Weights of a small transformer language model: 9 layers, rotary positions.
MLP neurons of a small language model. Each row is named by its layer, matrix (gate and up: input weights) and neuron, and shows model dimensions 32-159. Each number is 128 + 32 x the weight over its row's rms, rounded and kept within 0 to 255. A neuron's up and down rows have the sign that makes its largest values positive.
After each neuron's rows, "fires in" lists the words (lower case) most often at its 100 highest values on Wikipedia text that the model never trained on.

L3.gate1417 [146 133  84 105  94  77 138 148 122 189 178 133 127 152  95 107 138 148 190 136 126 161 129 170 152 123 105 156 146  89 142 133  84  73  90  71 141 134 159 145 121 121 133  81 164 206  97 152 124 128 182 113 133  77 166 111 107 113 152 159 156 121 136  91  95 165 217 151 129 132 138  96 125 172 141  79 151 107 149 163  85 123 153 101 132 163 100 111  93 124 100 169 126 125 152 154 187  81 197  84  91  82 141 176 164 179 159  62  98 167 127 139 113 145 150  98  96 154 118  93 153 162 168 165 102 105 152 129]
L3.up1417 [ 85 115  94 100 133 117 111 196 132 142 147 152 119 152 116 120 123  48 198 123  76 155 168 170 105 107 140 134 126  97 175 114 140  85  98 171 123 136 173  94 190 157  93 126 140 168 122 162 121 119  91 117 160 132 141 151 112 137 121 157  94  73  86  99 102 181 121 149 172 187 144 136  87 162 128 135 115 129  80  70 119 158 132  71 106 133 124 160 128 141 139 123 156 116 111 143 118 112 188 148 112 121 132 126 137 176 170 148  24 124  84  81 155  84  85 126 119 179 109 125 120 135 112 196 100 118 120 113]
fires in: "of", "wrote", "for", "on", "in"

L4.gate1576 [170 130 147  67 119 148  83 100 106 216 132 139 112  89 146 115 171  71 174  85 135  79 181  93  97 131 155 132 104 150 147 156 142  94 109 150 157  97  82 195  72 188 168 143 131 171 100 103 145 112  55 165  84 128 172 117  85  49 143 143 155 167 138 177 107 175  80 101 179 112 106 123 117 156 130 129  96 133 145 132 139 114  80 193 154 106 128 126 142  93 147 135 168 102  84 101 155 161 115 132 127  97  81 106 108 149 107 160 142 151 125 203 149 116  77  77  90 125 129 132 141 142 123 135 127 154 171 182]
L4.up1576 [196 101  79 126 166 173 138 107 137 115 111 125 131 106 126  95 184 115 159  85 162 155 137 190 120 136 150 100 136  97 155 126 174 180  99 152 173 142 107 190 165 103 150 162 145 100 158 133 109  81 118 117 142 125 143 130 136 144 162 164  99  83 111 140 141 147  95 143 184 121 106 162 144  88  99 124  82 130 122 102 102 108 172 170 153 130 117  97 105  81 149 156  91  92  57 101 138 108 153 164 131 115 101 120 108 123 138 142 123 132 116 150 145 115 162 112 114  70  59 123 168 125 105  85 147 152 147 127]
fires in: "in", "on", "million", "by", "under"

L4.gate1735 [158 128 137 130 116 160 169 126 122 131 115 165 173  79 137 163  64 162 113 105  84 113 123 206 134 176 127 133  92 123 103 103 126 107 157 132 155 125 115 118 105 146 139  67 103 104 112 124  61 106 164 102 105 120 180 118 169 102 175 183 155 104 158  89  89 139 151 122  78 112 117 104  94 135 141 144 102 124 149 121  90  97 125 125  68 116 141  87 161  81 108 170 126 158 101 137 117 129 159 184 136 125 152 143 113 155 132 115 128 119 132 167 118 138 209 129  83 119 145 124 179 130 100 103  87  79 168 123]
L4.up1735 [145 126 103 145 149 168 130 101 158 137 175 143 164 113 148 124 196  84 152 116 123 102 141 102 115 122 118 111 124 161 194 121 128 149 161 154 135  92 136 142 126  97 114  99 113 130 187 141 115 146 126 115 122 127 153 170 170 131 126 134 157 139  50 158 187  82 184 138 167 146 119 141  87 165  96 123 142 121 157 137 156 115 111 159 146 102 147  97 154 174 120 176 120 131 202 145 166 123  94 213  84 111 182 108  84 107  57  61  82 123 178 117 110 191  57 131 132 119 108 142 158 145 119 114 160 132 134 130]
fires in: "to"

L3.gate1811 [136 134 183 187 170 128  85 153  51 127  95 137  89 125  87 131 118 135  91 135 115 125 128 152 120 230 162 122  91 111 152 140 133 121 126 104 172 163  98 121 184 166 124  90  59  81 130 148 100  95 154 169 119  39 159 111 188  96 165 123  94 149 173 141  84 115  98  71 147 128 185 150  88 135  88 130 111 162  59 127  94 150 172 117 147 138  90 171 163  87  90  70 136 116 146 142 156  70  93  91  87  96 150 140 106 126 164 114 128 184 125 118 128 123 103 136 116 114 142 146 123 124 181 131 158 107  98 135]
L3.up1811 [163  85  89 122  96 156 132  73 123  80 144 151 131  86 176 140 187 123 141 120 153 190 147 132 176 164 153 128 119 172 158 142 122 123 165 194  98  99 118 130  64 160  93  82 152 102 170 123 114 117 121 145 175  97 156 151  67 123 200 132  94 131  73 176  98  97  98 121 101 116 138 127 124 125 151 137 114 147 176  78 163 107 136 116 123 127 155 131 119  85 126 161  80 136 158 151 102 101  72 117 140 109  95 151  97  87  79 145 121  50  89 134 151  86 149 177 139 120 120 149 168 111  95 116  80 105 182  89]
fires in: "he", "by", "his"

L4.gate118 [125 121 145 148  76 146 126 160 140 121 153 148  99 101 132 125  73 183  98 122 109 185 148 181 160 154  94 134 140 140 124 119 190 196  87 107 164  65 125 123 136 126 106  92 139 150 155 106 133 125 118 129 106 154 165 111 138 149 135 117  95 116 141 105 135 138 190 142 178 202 100 119 147  44 129 183 166 133 151 103 111 135 153 104 117 132 183 176  79 131 176 109 128 137 144 134 107 144 164 140  66 144 131 106 170 189 154  87  62  88 109 145  87  90 132 105 103 132 133  78 159 159  88 106 137 152 114 152]
L4.up118 [128 102  97 107 113 137 128 156 125 138 123 112  89 112 110 192 129 108  78  96  77 132 128 140 111 102 176 155 102 102  87 103 102 144 143 142 180  95  79 124 121 159  94  40 134 131 105 144 145 140 122 141 165  87 115 100 117  75 125 168  75 182  91 139 111 145 127  97  91 162 144 138 106 125  99 112 167 170 117 127 135 126 133 134 142  94 169 216 130  90 174 197 187 120 119 111 190  99 123 163 131 143 130 106  99 103 147  88 132 206 116 121 141 144 135  98 120  96 152  88  14  99 164 167 188 106  32 193]
fires in: "of", "in", "for"

L4.gate516 [159 112 155 201 150  87 104 152 115 130 155 102 130 140  87 123 106 172 131 126 129 161 175 177 159 103  50  56 181  62 105 166 141 143 137 128 108 184 114 133 103 138  75  84 123 171 188 140  97  70 108 150 122 114 206 147 119 180 129 143 166 137 237 193 133  88 125 160 132 107 199 146 125 136 122 170 101 125 166 123 131 185 191 119 133  97 146 122 128  69 160 139 118 144  82 103  85 148  93 157 128  94 176 168 114 137 183 120 110  70 133 148 143 149 155 116 210  99  75  61 129 109 139 115 124 110 159  85]
L4.up516 [173 107 137 132 192 149 125 133  94 143 143 168 138 173 127 130 154 172 153 102 102 172  97 142 144  68 118 115 167 119 139  78 142 115 121 124 129 107 130 125 146 133  92 139 239 137 206  82 173 124 146 136  93  77 145 144  45 203 125 108 121 145  94 182 118 119 164 161 103 122 127 128 105 161 142 198 179  84 111  60 158 160 138 144  75  96 163 158 120  69 183  94 180 116 111 130 143 100 108 111  72  88 168  97 167  74 139  97 175 126 141 146 150 146 107 122 162 140 156 173  99 118 214 151 144 106 123 128]
fires in: "of", "by", "to", "about", "that", "after"

L4.gate1761 [114 144 122 154 131 197 125 130 123 111 123 123 141 112 115 141 183 114 120 156 135  70 128 138 152  68 148 209 123 140 171 113 109 107 135 147  80 117  91 123 154 114 137 164  95 134  81  74 108 113 138 126  97 139 171 100  75 101 149 105 159 123 154 109 143 167 112  88  65  91 194 218  74 110 210  96 102 165 145  94 131  60 128 195 146  51 132 119 158 130 131 180 101 136 164 134 127 145 133 148 104  98  56 118 181  63 105  76 127  95 121 137 175 151  90 159 116 168  73 152 118 148 137 106 197  94 176 188]
L4.up1761 [ 96 134 142 154  93  84 131  86 224 114  86  93 157 125 146  73 167 132 119 105 152  82 182 207 210 135  73 178  93 130 137  70 180  76  61  95 111 115 119 193 130 117 162  97  93  93 145 171 111 120 188  86  85 114 181 122  80  76 103 121 146 138 147  94 172 137 175  44 119 109 137  96 101 123 169 138 156  72 106 143 144  81 163 154 133 166 159 119 175 146 120 111 126 135 113 143 174 177 138 171 107 109 108 148 142 121  97 104 103 173  93 171 135 116 101 121  90 131 123 112 131 128 129 157  90 144 121 100]
fires in: "and", "then", "or", "later"

L3.gate911 [113 134 137  58 126 119  81  91 148  95 111 158 141 101 119 106 119 131 122  71 152  97  90 111 138 175 140 171 107  99 184  60 193 122 158 131  86 118 175 139 109  95 146 129 133  99 115 100 161 138 106 118  87 153 100  80  95 127  96 133 124 123 158 118 135 147 138 112 113 137  73 202 120 142 108 133 144 138 158 130 161 104 157  96 222  92 102 110  92 178 105 102 211 149  92 108  78 151 116 116 102  90  97 167 140 152 208 110 137 107 121 185  74 166  98 168 109 125  83 161  74 120 152 134 106 176 119  90]
L3.up911 [127  93 144  53  99 128  69 156 164 140 150 197 146 100 188 188 125 136 140 123 165  67 146 104 164  90 124 173  73 139 132 122 163 120 109 144  81  94 107 128 126  79 115 174 190 117 126 121 157 164 124 148 137 168  83 102 140 138 160  90  87 147  97 120 168 149  91 149 135 113 132 164 140 120 155 154 118 160 119 181 169 145  53 124 146 118 133 148 139 158 119 137 124 171  97 120  85 131 138 119 157 121 103 163  92 120 135  78 151 124  86 105 142 209 117 153 130 137 150 109 101 133 104 132 133 151 168 184]
fires in: "as", "for", "to", "the", "of"

L3.gate1889 [142  98 154  65 134 172  70 114 159 123 101  88 147  58 124 161  61 136 181 131 104 154 151 130 190  94 177 118 162 154 160 122 112 106 158 142 127  93  69 130  99 146  96 151 129 133 150 147 136 183  54 122 175 122 135  66  91 102 160 164 165 155 142 108  97  97 156 140 104 176  98 121 101 146 139 174  95 191 165 122 138 184 133 216 135 171  90  83 103  84 126 120 114 141 154  89 124 134  66  86 127  86 156  99 123 160 144 101 113  88  65 162 151 152  76 120 128 157  98 168 131  99 129  99 158  89  85 158]
L3.up1889 [ 96 168 122 120 155 127  92 150 144 110 164 123 120 127  94 169 118 128 140 108  78 168 141 123 195  41 169 213 120 193 156 122 144 151 130 144  72  91  58 140 148 124 114 147 129 140  90 142 179 124  86 100 133 144 111 159 142 148 105 143 170 178 163 129 171 138 115 110 130 143 132 120 125 143 157 175 122 108 148  99 122 157 120 140  54 123 146  87 110 133 114 154 118 144 161  83 149  88  76 126 111 132 143 101 152 177 130  67 166 134  86 124 122 158  90 134 112 171 107 172 159  93 125  68 146 155 146  71]
fires in: "to", "for", "of", "cannot"

L4.gate465 [155 169 122 149 160 150 116  73 153 114  71  88  56 128 133 144 165 163 173 153 117 175  93 139 131  74 153 105 147 109 134 169 137 140  51 126  36 139 180 161 127  89 110 131 165 126 154 134 200 126 201 129 183 169 102 118 139  96 136 110  97 134 132 143  57  95 121 186 173  97 152  54 133 178  94 125 151 206 128 128  82 134  91 136 123 104 110 148 161 133 141 153 126 131 160 173 132 134 166  91 148 143 139  91 227 169 148  88 131 111 137 118  80 118 139 159 133 146 108 111 149  94  77 164 179 110 158 114]
L4.up465 [136 161 101 113 128 136 101  88  88  80 160  93 137 177  97 156 121 141 170  88 129  71 115  97 144  97 125 144 176 152  86 166  99 138 145 130  88 150 124 122 195 145 111  74 135 100 118 152 105 160 121  98 130 142 107 156 117 123 122 173 136 127 128 154 150 152  69 167 134 156 150 163  79 133 127 118 107 119  90 173 138 159 192 129  96 115 145 115  95 157 124 103  89 146 129 173 126 135 132 104 129 152 175  99 165 169 116  98 183 122  97 136 129 109 102  66 122 134 129 157 128 148 135 132 209 124 142  66]
fires in: "of", "to", "on", "about", "behind", "in"

L3.gate153 [141 166 155 165 116 106 144  89 154  88  89 104 115  95 160 151  84 109 141 122 140 212  97 193 145 176 103 205 147  75  92 124 136 109  91  93 133 215 130 171 138  98 179 117 136  72 112 103 214 109 142 179 136 143 131 115 126 152  91 174  86 122 166 220 118 168 164 178 109 122 121 108 124 148 105 141 132 163 122  72  88 137 115  80 177  94 115 123 134 148 117 130 175 118 129  72  41 174 117 112 129 137  89 121 158 127 145 180 114 140 145 141 144 106 137 136 124 127 138 127 170  80 125 126 193  97 146 107]
L3.up153 [129 182  92 127 124 149 204 213 130 108 144 130 138 189 110  83 152 158  94 133 102  94 117 134 107  93 131 123 142  97 157 132 143 130 100 191 132 182  91 124 121 105  86  78 111  97  47 121 135 167 138  87 146  93  84 113 125 136  94  56 140 156 134 119 154 131  66 109 125 119 165 138 126 112 155 100 151  55 167 106 186 117 140 100  52 155  78 130 126 191 130  97 155 144  94 139 136 129 122  96 122  96 173 126 133 132 118 192  93  91  92 181 140 173 126  58 117 122 131 198 149  98 108  87  92  62 134 147]
fires in: "into", "of", "from", "in", "up", "to"

L3.gate816 [123 142 130  87 100 139 120 136  76 102 163 130 191 139  94 150 173 113 102 160 122 115 146 110 161 131 118 143  90 132 128  75 153  92 118  45 144 139 128 119  85  50 182 159 132  91 108  74 116 124  77 172 128 155 136 101 152 145 146 158 124 177 179 149 147 134 153 145 156 121 122  81 124 143 183 109 148 121  84  26 150 115 187 107  70 162 116 124 123 119 120 168 169 169 114 166 113  87 170 153 101 140 159 106 118 164 151 148  64 175 100 130  81 124  70 142 113 163 135 147 161 149 150 166 121 135 141 134]
L3.up816 [161 153 146 166 133 118 114  86  71 130 117 170 125 121  75 163 194 115 167 171 145 148 201 177 166 166  68 140 118 181 143  71 161 157 136 129 131 165  55 123 148  92 125 101  90 160 110 106 134 143 152 166 169 117 140 125 119 154 186 131 149 130 152 131 104 141 184 148 140  99 106  73  99 124 144 136 145 113 117 104 113 153  98  95 142 132  88 166 153 103 155 189 157 167 132 174 125 117 137 180 126 141 132 159 161  87 145 136 123  81  70 162 120 140 189 152 132 125  40 169 151 151 144 136  96 125 119  91]
fires in: "of", "founded", "for", "creative", "buy"

L3.gate711 [124 138 159 114 140 128 108 121 120 140 151 147 129 129  97  96 122 107  75 108 145 111 201 115 158 157 115  92 130 176 121 110 113 104 100  99 125 122 127 133 130 178 121 105 129 110 182  96 207 101  34 157 106 140 133 115  99 123 152  90 143 118 112 142 155 126 155 108 192  97 118 118 122 150 134 159  86 152  99 124 123 106 121 117 174  88 185 108 129 122 101 126 116 118 141 121 117  91 105 132 143  93 117 141 107 141 130 186 123 133 146 193 146 159  59 136 138 167 123 110 109 105 141 125 159 136 183 106]
L3.up711 [156 138 138 123 115 141  82 170 133 142 176 119 145 125 116 191 130 150 150 106 130 140 206 131 153 179  57 108  78 144 122  66  96 108 139 120 123  95  77 182 121 126 106 173 166 117  96  98  87 118  68 139 140 123 131  76 105 161 136 105 100 149 134  95  99 117 127 180 120 102  93 166  88 198 106 142  88  95 183  93 100  68 108 122 158 173 129 116 170 130 147  83 128 137  86 110 105 178 125 179 198 185  52  92 107 168  90 152  99 119 159 155 104 148 142  88  57 184 135 132 106 127 107 151  91  95 146  64]
fires in: "of", "for", "with", "being", "leu", "lepage"

L3.gate2018 [122  72  70 120  59 123 160 201  94 139 189 136 143 152 138 106 141 123 111 189 134 157 118 165 137 124 203 112  97 125 197 114 118  93 184 126 131 144 150 109 111  88  98 154 104 101 121  85 126 157 125 116 201 148  74 107  91 112 121 173 115 109 107 129 130 220 109 135 102 114 110 136 138 141 141 109 142 192  96 209 121 101 138 146 161 140 116 132 168 127  83 138  73 132 161  84 172 133 133 137 120 115 120  74 146 133 133 119 100  64  65 128 170 146 131  77  95 134 108 145 171 121 166 140 178 113 139 189]
L3.up2018 [141 145  75 109  83 138 106 103 146  86 144 122 177 157  89 121 150 123  99 133 150 206 106  95 117 156 127  90 156 130 140 123 118  93 151 119 147 142 126 130 129 107 115  60 158 113 100 152  90 125  26  96 168 165 128 136 149 102 138 132 124 174 143  98 135  88 188 157 105 174 157 167  99 134 151 141 127 158 156 133 162 100 100  93 132 182 155 133 147 100 135 162 101 131 137 186  75 206 155 177 109 176  55  96 133 133 137  83 137  70 137 153 112 168 110 151 138 145 136 179 181 166  66 114 164 184 125 133]
fires in: "and", "sco", "or"

L3.gate2030 [130 104 113 142 173 104 104 107  99 151 130  94 189 120 114 159 125 162 119 137 107 129 181 224 122 104 147 139 116 121 185 107  89 183 102 122 115 171 123 155 147 140  79 146  86 128 112 162 112 131 126 152 146 133 216  66 183 130  94 167 105  95 118 172 189 206 111 127  60 188 143  73 200 137 164 154  81  76 129 205  89 136 147 127 150  93 162 151 128  62 147 156 114  98 120 164 160 119 153 129 141 111 151 144  95 147  81 137 165 181 140 123 148  79 131 141 118 138  51 133 180 120 134 144  65 161 160 146]
L3.up2030 [141 135 139  88 212 132 114  86 121 145  79 154 121  78 136 115 106 102 155 101 148 145 142  68  89  89 109 155 113 145 177 166 136 129 163 115 174 156 168 118 130 118 133 156 117  84 135 147 198 111 104 122 121  57 169 155 168 150 147 109 118  89 104 123 163 136 111 172 137 113 164 171 109 117 106 161 143 191 167 139 147 132  90 138  98 177 103 115 128 128 149 152 105 185 116  99 159 142 212 132 162 146 105 105 120 103 156 141 152 134 128 154 152 132 128 132 148 165 143  99 143 118 107 155 158 103 180  90]
fires in: "which", "that", "scarlett"

L4.gate1019 [136 102 102 137  65 122 116 123  81 128 146 182 160  93  89 114 105 148 117 127 153 169 102 152 181 129  77 141 138 107 152  78 158 100 127  99 152  76 105 100  84  67 122 113 143  67 161 109 168 143 179 120  61 121 103 121 193 148  90 102 201  58 127  93 114 103 130 114 170 143 177 107 123 100 112 139  76 118 148 110 138 187 182  82 163  78 140 113 130 150 119 167 137 148 149 108  85  83 157  56 168 105 116 180 127 128 160 112 118 114 117  57  95 110 122 136 106 127 114  52 120 123 122 116 197  82 108 137]
L4.up1019 [170 143  93 207 130 143 157 151  59 154 182 171 122 116 142 118 150 164 157 121 104 144 119 130 198 139 100 138  84  71 145 154 122  98 110 175 163 174 145 154 104 163  88 139  86 151 170 118 148 169 133 156 113  84  89 134  63 170  99 103 145 111 152 149 128 161 200 156 105  65 124 121 127 140 119 133 175 110  89 137 152 147 138 160 118  77 150  78 151 123 117 199 126 152  74 190 109  79 161 114 115  94 122  94 138 109  98  82 106  87  97 169  96 177 132 137 163  98  98  30 128 115 146 121 153 139 126 131]
fires in: "of", "center", "in", "base", "at"

L4.gate1573 [140 111 112 171 118 108 120  81  95  83 104 177 165  70 152 108 119 193 156 123 121 118 100 162 125 164 118  95  80 147  89 102  99 123 132 123 131  73 154 152 163 108 132 156 160 177  84 162 109 127 123 144 172 131 144 152  84  66 206 125 137  85 164 110  36 158 211  85 144 136 106 120 120  97 129 200 182 145  98 156 151 196 146 196 128 106 188 160 147 139 108 147 107 112 150 113 139 160  96 111  39 147 124 101  91 138 142 107 155 123 159 177 135 120  93 151 140 149 136 145 138 137 110 122 130  96 150  90]
L4.up1573 [ 83  95 139 115 127  89 163 121 138 141 122 129 224  95 168  74  39 141 107  73 105 138 102 153 143 119 152 167 143 174 157 120 113 160 101 145 104 146  91 151 140  84 160 156 135 107 152 103 128 124 100  91 144 135 187 117 204 130 150 120 118 145 157 163  80  96 100 102  79 203 108  74  86 172 132 122 151 117 150  99 124 185 112 117 171 160  91  50  89 125 119 192 121 123 188 202 100 180 109 120 128 110 135 116 148 135 151 132  95 107 187  88  81 149 128  86  91 119 154 169 117  84 188 133 133 134 113  93]
fires in: "to", "who"

L4.gate759 [117 140 143 134 153 120 143 156 113 114 140 172 148 105 172 107 132 150  66 105 137 131  82 134  82 158 125 120  88 109 115 165 173  95  51 109 134 105 205 114 130 154 113 111  88 121  79 119  94 161 160 202 116 120 122 131 142  76 155 158 142 171 145  67 172 135  63 143 120 103 133 126 147 151 117 120 144 133 126 150 111 195 127 120 114 180  82 133 118 114 156 121 155 134 139 128 122 100 132 172 137 110 131 134 109 136  86 121 107 183 139 167 110  96  80 135 129 119 151 117 168 143 174 112  44 135 150  73]
L4.up759 [115 125 133 131 143 143 124  99 169  91 111  89 160 163  91 100 121 125 138 130 139 101 131  97 119 209 152  79 152  91 141 166 124  77 162 154 128 125 105 141  60 117 129  55 116 125  84 137 135 138 152 185 105  98 110 135  72 120  95 162 153 142 164 145 136 190  99  82 198 102 132 114 140 109 103 137 104 165 117 103 145 146 143  84 147 194 139 146 206 129 152 155 121 158 104 169 135 133 112 108 139 165 130 111 132 128 106 158 127 173 127 108 134  85 118 107 123 137 119 169  80 120 140 189 186 123  53  64]
fires in: "to", "of", "between", "from", "filed", "into"

L4.gate1225 [113  97  76 112 145  90  93 162  98 167  98 109  60  78 103  94 199 138  66 122 111 134 112 123 100  98 136 135 128 139 149 120  70 137 153 177  53 117 120 161  80 114 120 148 160 157 146 117  70  85 109 176 136 117 137 110 159 119 160 113 108 176 156 114 201 135  40 190  98  93 135 151  82 144 132 211 149 198 169 105 120  86 135 120 140 115 160 142 132  54 117 150 161 153 168 133 157 108  90 140  65 127 178 193 134 114  73 228 142 167 138 150 126 114 132 118 138 160 123 184  81 104 138 123 147 145 128 115]
L4.up1225 [156 168 174 115 153 126 184 154 168 117 152 146 124 123 156 151 159 157 150 123  86 145 121 202  42 138 169 128 146 139 177 138 113  45 145 153 103  96 131 141 110 194 179 123 126 140 147 114 173 117 108 111 160 142  83 146 112 120  94 148 145 139 157 144 145  73 156 135 151 106  55 175 129 170 157  99 150  95 137  94  89 125 119 118 134 128 158  92  87 125 167  94 168 164 190 157 132 140  96  68  43 141 199  91  41  98  91  95 138 115 124 160 177 105  66 118  38 197 143 154 145 121  94 179 132 106 120  80]
fires in: "as", "into", "from", "to", "for"

L3.gate1255 [134  95 173 104 157 125 179 114  89 148  78 100 116 134 139 135  89 194 129 184 107 130 130 121  86 175 120 163  95  63 147 134 143 144 125 105 144 120 135 133 141 163 135 111 157 195 130 126  74 151 183 118 169 131  92 130 119 141 202 110 163  83  88 120 142 132 136 152 126  91 185  99 175 164 158 112  86 157  61 105 111 119 110  52  99 159 150  75  95 138 134 124 169 129  76 182 171 127 146 113 103  86 150  75 117 151 112  98  86 119 148 120 196 126  80 111 177 184  41 162 112 113  87 111  97 147 154 149]
L3.up1255 [121  81 173 135 183 120  92 153 117 137 143 155 191  92 176 101  52 149 141 134 127 201 127  93 104 105 151 119  54 116 106 129 143 115 114 124  92  99 136 118 147  99 152  96 116 147 114  84 128 173 118 171  99 173 159 205 191  81 153 110 123 156 132 132 166 128  75 119 177 133  96 133 151 132 127 136  87 208  65 148 160 167 120  47 145 135  82  91  88 105 132 161 105 125  42 218  90 132 120 116 139  75 124  91 103 154 136 122  97  75 121 106 129 125 123 158 130 155  91 105 171 101 135 144 150 174 126 116]
fires in: "of", "for", "to", "introducing", "on"

L4.gate312 [119 131 193 138 186 162 146  89 148 150 129 129 112 143 161  95 128 115 102  68 162 132 101 131 154 111 134 131 154 149 108  77 135 157  94  68 132 151 165 148 142 214 168 109 135 126 176  76 138 117  25 146  91 157  80 125 173 185 158 108  98 187 146 101 199 187 110 127 129 166 156 176 149 167 184 134 111 118 167 127 163 150  80 131 152 116 115 157 117 142 153 103 185 123 110 181 126 105 127 170 119 116 104 156 110 165 161 109  83 174 167 157 134 185 157 186  85  99  89  86 106 142 108 186 133 189 123 143]
L4.up312 [ 70 126  80 135 128  73 143 119  55  85 155 116 196 197 235 153 118 137 146 133 115 161 136 152 122  88 155 173 113  63  81  77 138 163  94 113 173 158 179  92 183 121 112  88  76 156 164 110 160  84  96  72 118 109 114 141 212 151 137 107 114 104 102 137 130 168 112  55  97  98 161 142 203 112 136 142 112 133 176 141 140 134  73  96 125 131  79  86 133 176 111 127 113 217 115 169 100 138 114 159 104 142 149 139 144 139 130 116 125  73 140  51  91 176 114 131 128 107  99 120 154 143 155 105 106 131 169 173]
fires in: "after", "of", "before", "to", "until", "under"

L4.gate5 [151 156 140  81  85 130 194  94 122 130 154 127 159 197 134 126 108 117 102 102 155  64  88 130 145 102 134 153 150  83 133 131 163 110 152 173  66 119 149  81  85 114 169 208 102  87 180 146 128 120 117 101 135 147 166 102 151 110  89 146 108  89 120 101 162  92 120 164 136 102 146 159 101 139 134 133 113 164 116 129 140 135 150 110  74  91 130 122 107 111 178 155  96 117  93 156  98 124 144 113 162  78 150 136 149 124 140 151 109  65 141 173 152 186 127 134 143  85  90 177 155 145 176 156 140 160 147  74]
L4.up5 [208 111 112 118 126 169 168 165 141 113 125 141 145 177 192 114  70 113 173 175 127 157 130 212 183 138  99 116 185 111  86 142 140 121 118 111 118 123 161 143 195 129  88 145 173 106 130  80 140 128 122  93 107 122  81 104 167  71 129 208 114  91 109  76 125 151 155  85 145 100  95  71 157 128  91  72  64 166 166 113  83 132  77 120 141 135 120 109  90 139 149 137  89 106  97 157 167  86 141  92  80  90 118  84 130 124  97  82 172  73 148 125 177 129 107  81 152 133 109 155 125 143 139  80 172 136  73 108]
fires in: "of", "with", "out", "on"

L4.gate1325 [ 47 174 133 140 156 117 116 119  79 104 161 143 135 133 143 127 119  64  73 139 175 154 121 150 161 155 149 108 109 113 144  97 118 129  96 135  99 196 173 135 133 153 107 144 138 122 126 141 158 190 155 197 109 139 139 134 155  80  64 178 168 114 137 138 159 127 123 138  97 144 145  84 154 145  75 136 142 137  89  85 158 116 137 136 151 199 127 132 211 148 163 152 117 139 115  96  97 140  79 169 150 154 149 111 141 158  79 128 129 149 120  85 136  87 100 128 153 142 169 130 134 137 149 164 151 107 106  68]
L4.up1325 [107 134 101 109 115 125 144 137 205 166  96 114 144 124 155 167 121 160  44 137 143 142 149 133  88  96 145 138 156 140 133 197  90 131 121 142 118  26 106 115 151 126 137  85 147 117 104 128 132 144  84 119 154 118 101 149 133  82  79 161  49 101 183  79  82 175  93 123 148  94 152 164 165 162  56 162 127  78 180 100 140 145 149  83 135 131 119 135 151 103 116 140  59 120 124 152  62 120 196 171 143 124 115 133 156  91 122 154 126 142  94 171 134  84 113 146 106 103  69  85 160 113 127 121 117 164 124 171]
fires in: "of", "in", "through", "from"

L3.gate877 [111 148 146 111 128 161 176 111  56 138  71  96 101 132 136  74 169 144  71 147 156 123  98 120 108 200 111 128 130  99 113 184 152  99  68 197  97 101 165 131 151  84  99  78 129 164  57 153 174 103  79 122  82 162  97 133 142  96 125 143  93  92 153 147 103 130 112 132 116 115 182  49 144 110 175 203 144 124 122 123 126 144 155 104 114 172 139 130 120  51 147  93 151  90 182 124 198 136 134 166  67 154 114  75 104 128  82 113 139 139 116 122 184 111 159  77 159 173 110 125  50 155  94 138  72 186 169 150]
L3.up877 [ 97 213  78 131 115 230 146 119 109 102 138  89 106 133  41  94 114  72  93  68 124  85 132 125 122 160 154 125 149  81 150  89 128 125 128 120  98 105 182 166  88 117 174 112 110 156  78 109 117 132 127 178 141 109 149 134 171 110  98 128 159 161 103 126 158 185 129 137 184 161 164 117  87 107 119 120 129 151  67  86  61 149 150 104 151 110 177 107 107 177 116  96  79  83 132 154 112 133 146  77 117  55  90 128 113  69 173 128 136 130 154 147 140  90 144 149  79 133  76 131 167 106 123 207  81 106 105 186]
fires in: "by", "as", "kot", "into"

L4.gate289 [ 86 180 114 112  66  99 114  63 112 137 159 118 145 153 117 158 108 124  95  98 121 103 151  99  86 142 211 102 120 116 141  98 179  99 107 134 171 141  68 134 115 124 107 151  85 123 133 162 106 100  96  90 125 168 150 119 104  57 131 153  89  99 144 144 152 152 157 136 138 109 135  70 156  84 192 175 125  91 100 185  31 133 155 132  91 130  99 151 137 130 159 152  92 141 130  42 170 157 133 110 116  74  97 137 170  93  35 238  79  84 110 144 112  90 164 176 135 104  74 164 172 187 114 100 123 140 176 124]
L4.up289 [138 148 159 135 126 189 159 111 137 165 129 157 142  96 130 177 109 184 197 142 197 111 141  95 135 166 114 132 130 103 135 109 121 153 182 167 132 129  79 171 115 154 106  90 160 116 189 151 154 156 126 105 118 181 144 131 171 130  64  96 122  99 193 168  92 112 141 115 145 154 149 136  80 157 212 150 128 201  91  81 150 165 113 128  83  85 119 176 135 160 136  82 118 123  50 128 173 150  95  78 105  87 150 139 135 155 135  88 117  49 101  72 144 109  83 112 115 157  80 103  86 122 158  91 166 156  81  69]
fires in: "of", "number", "was"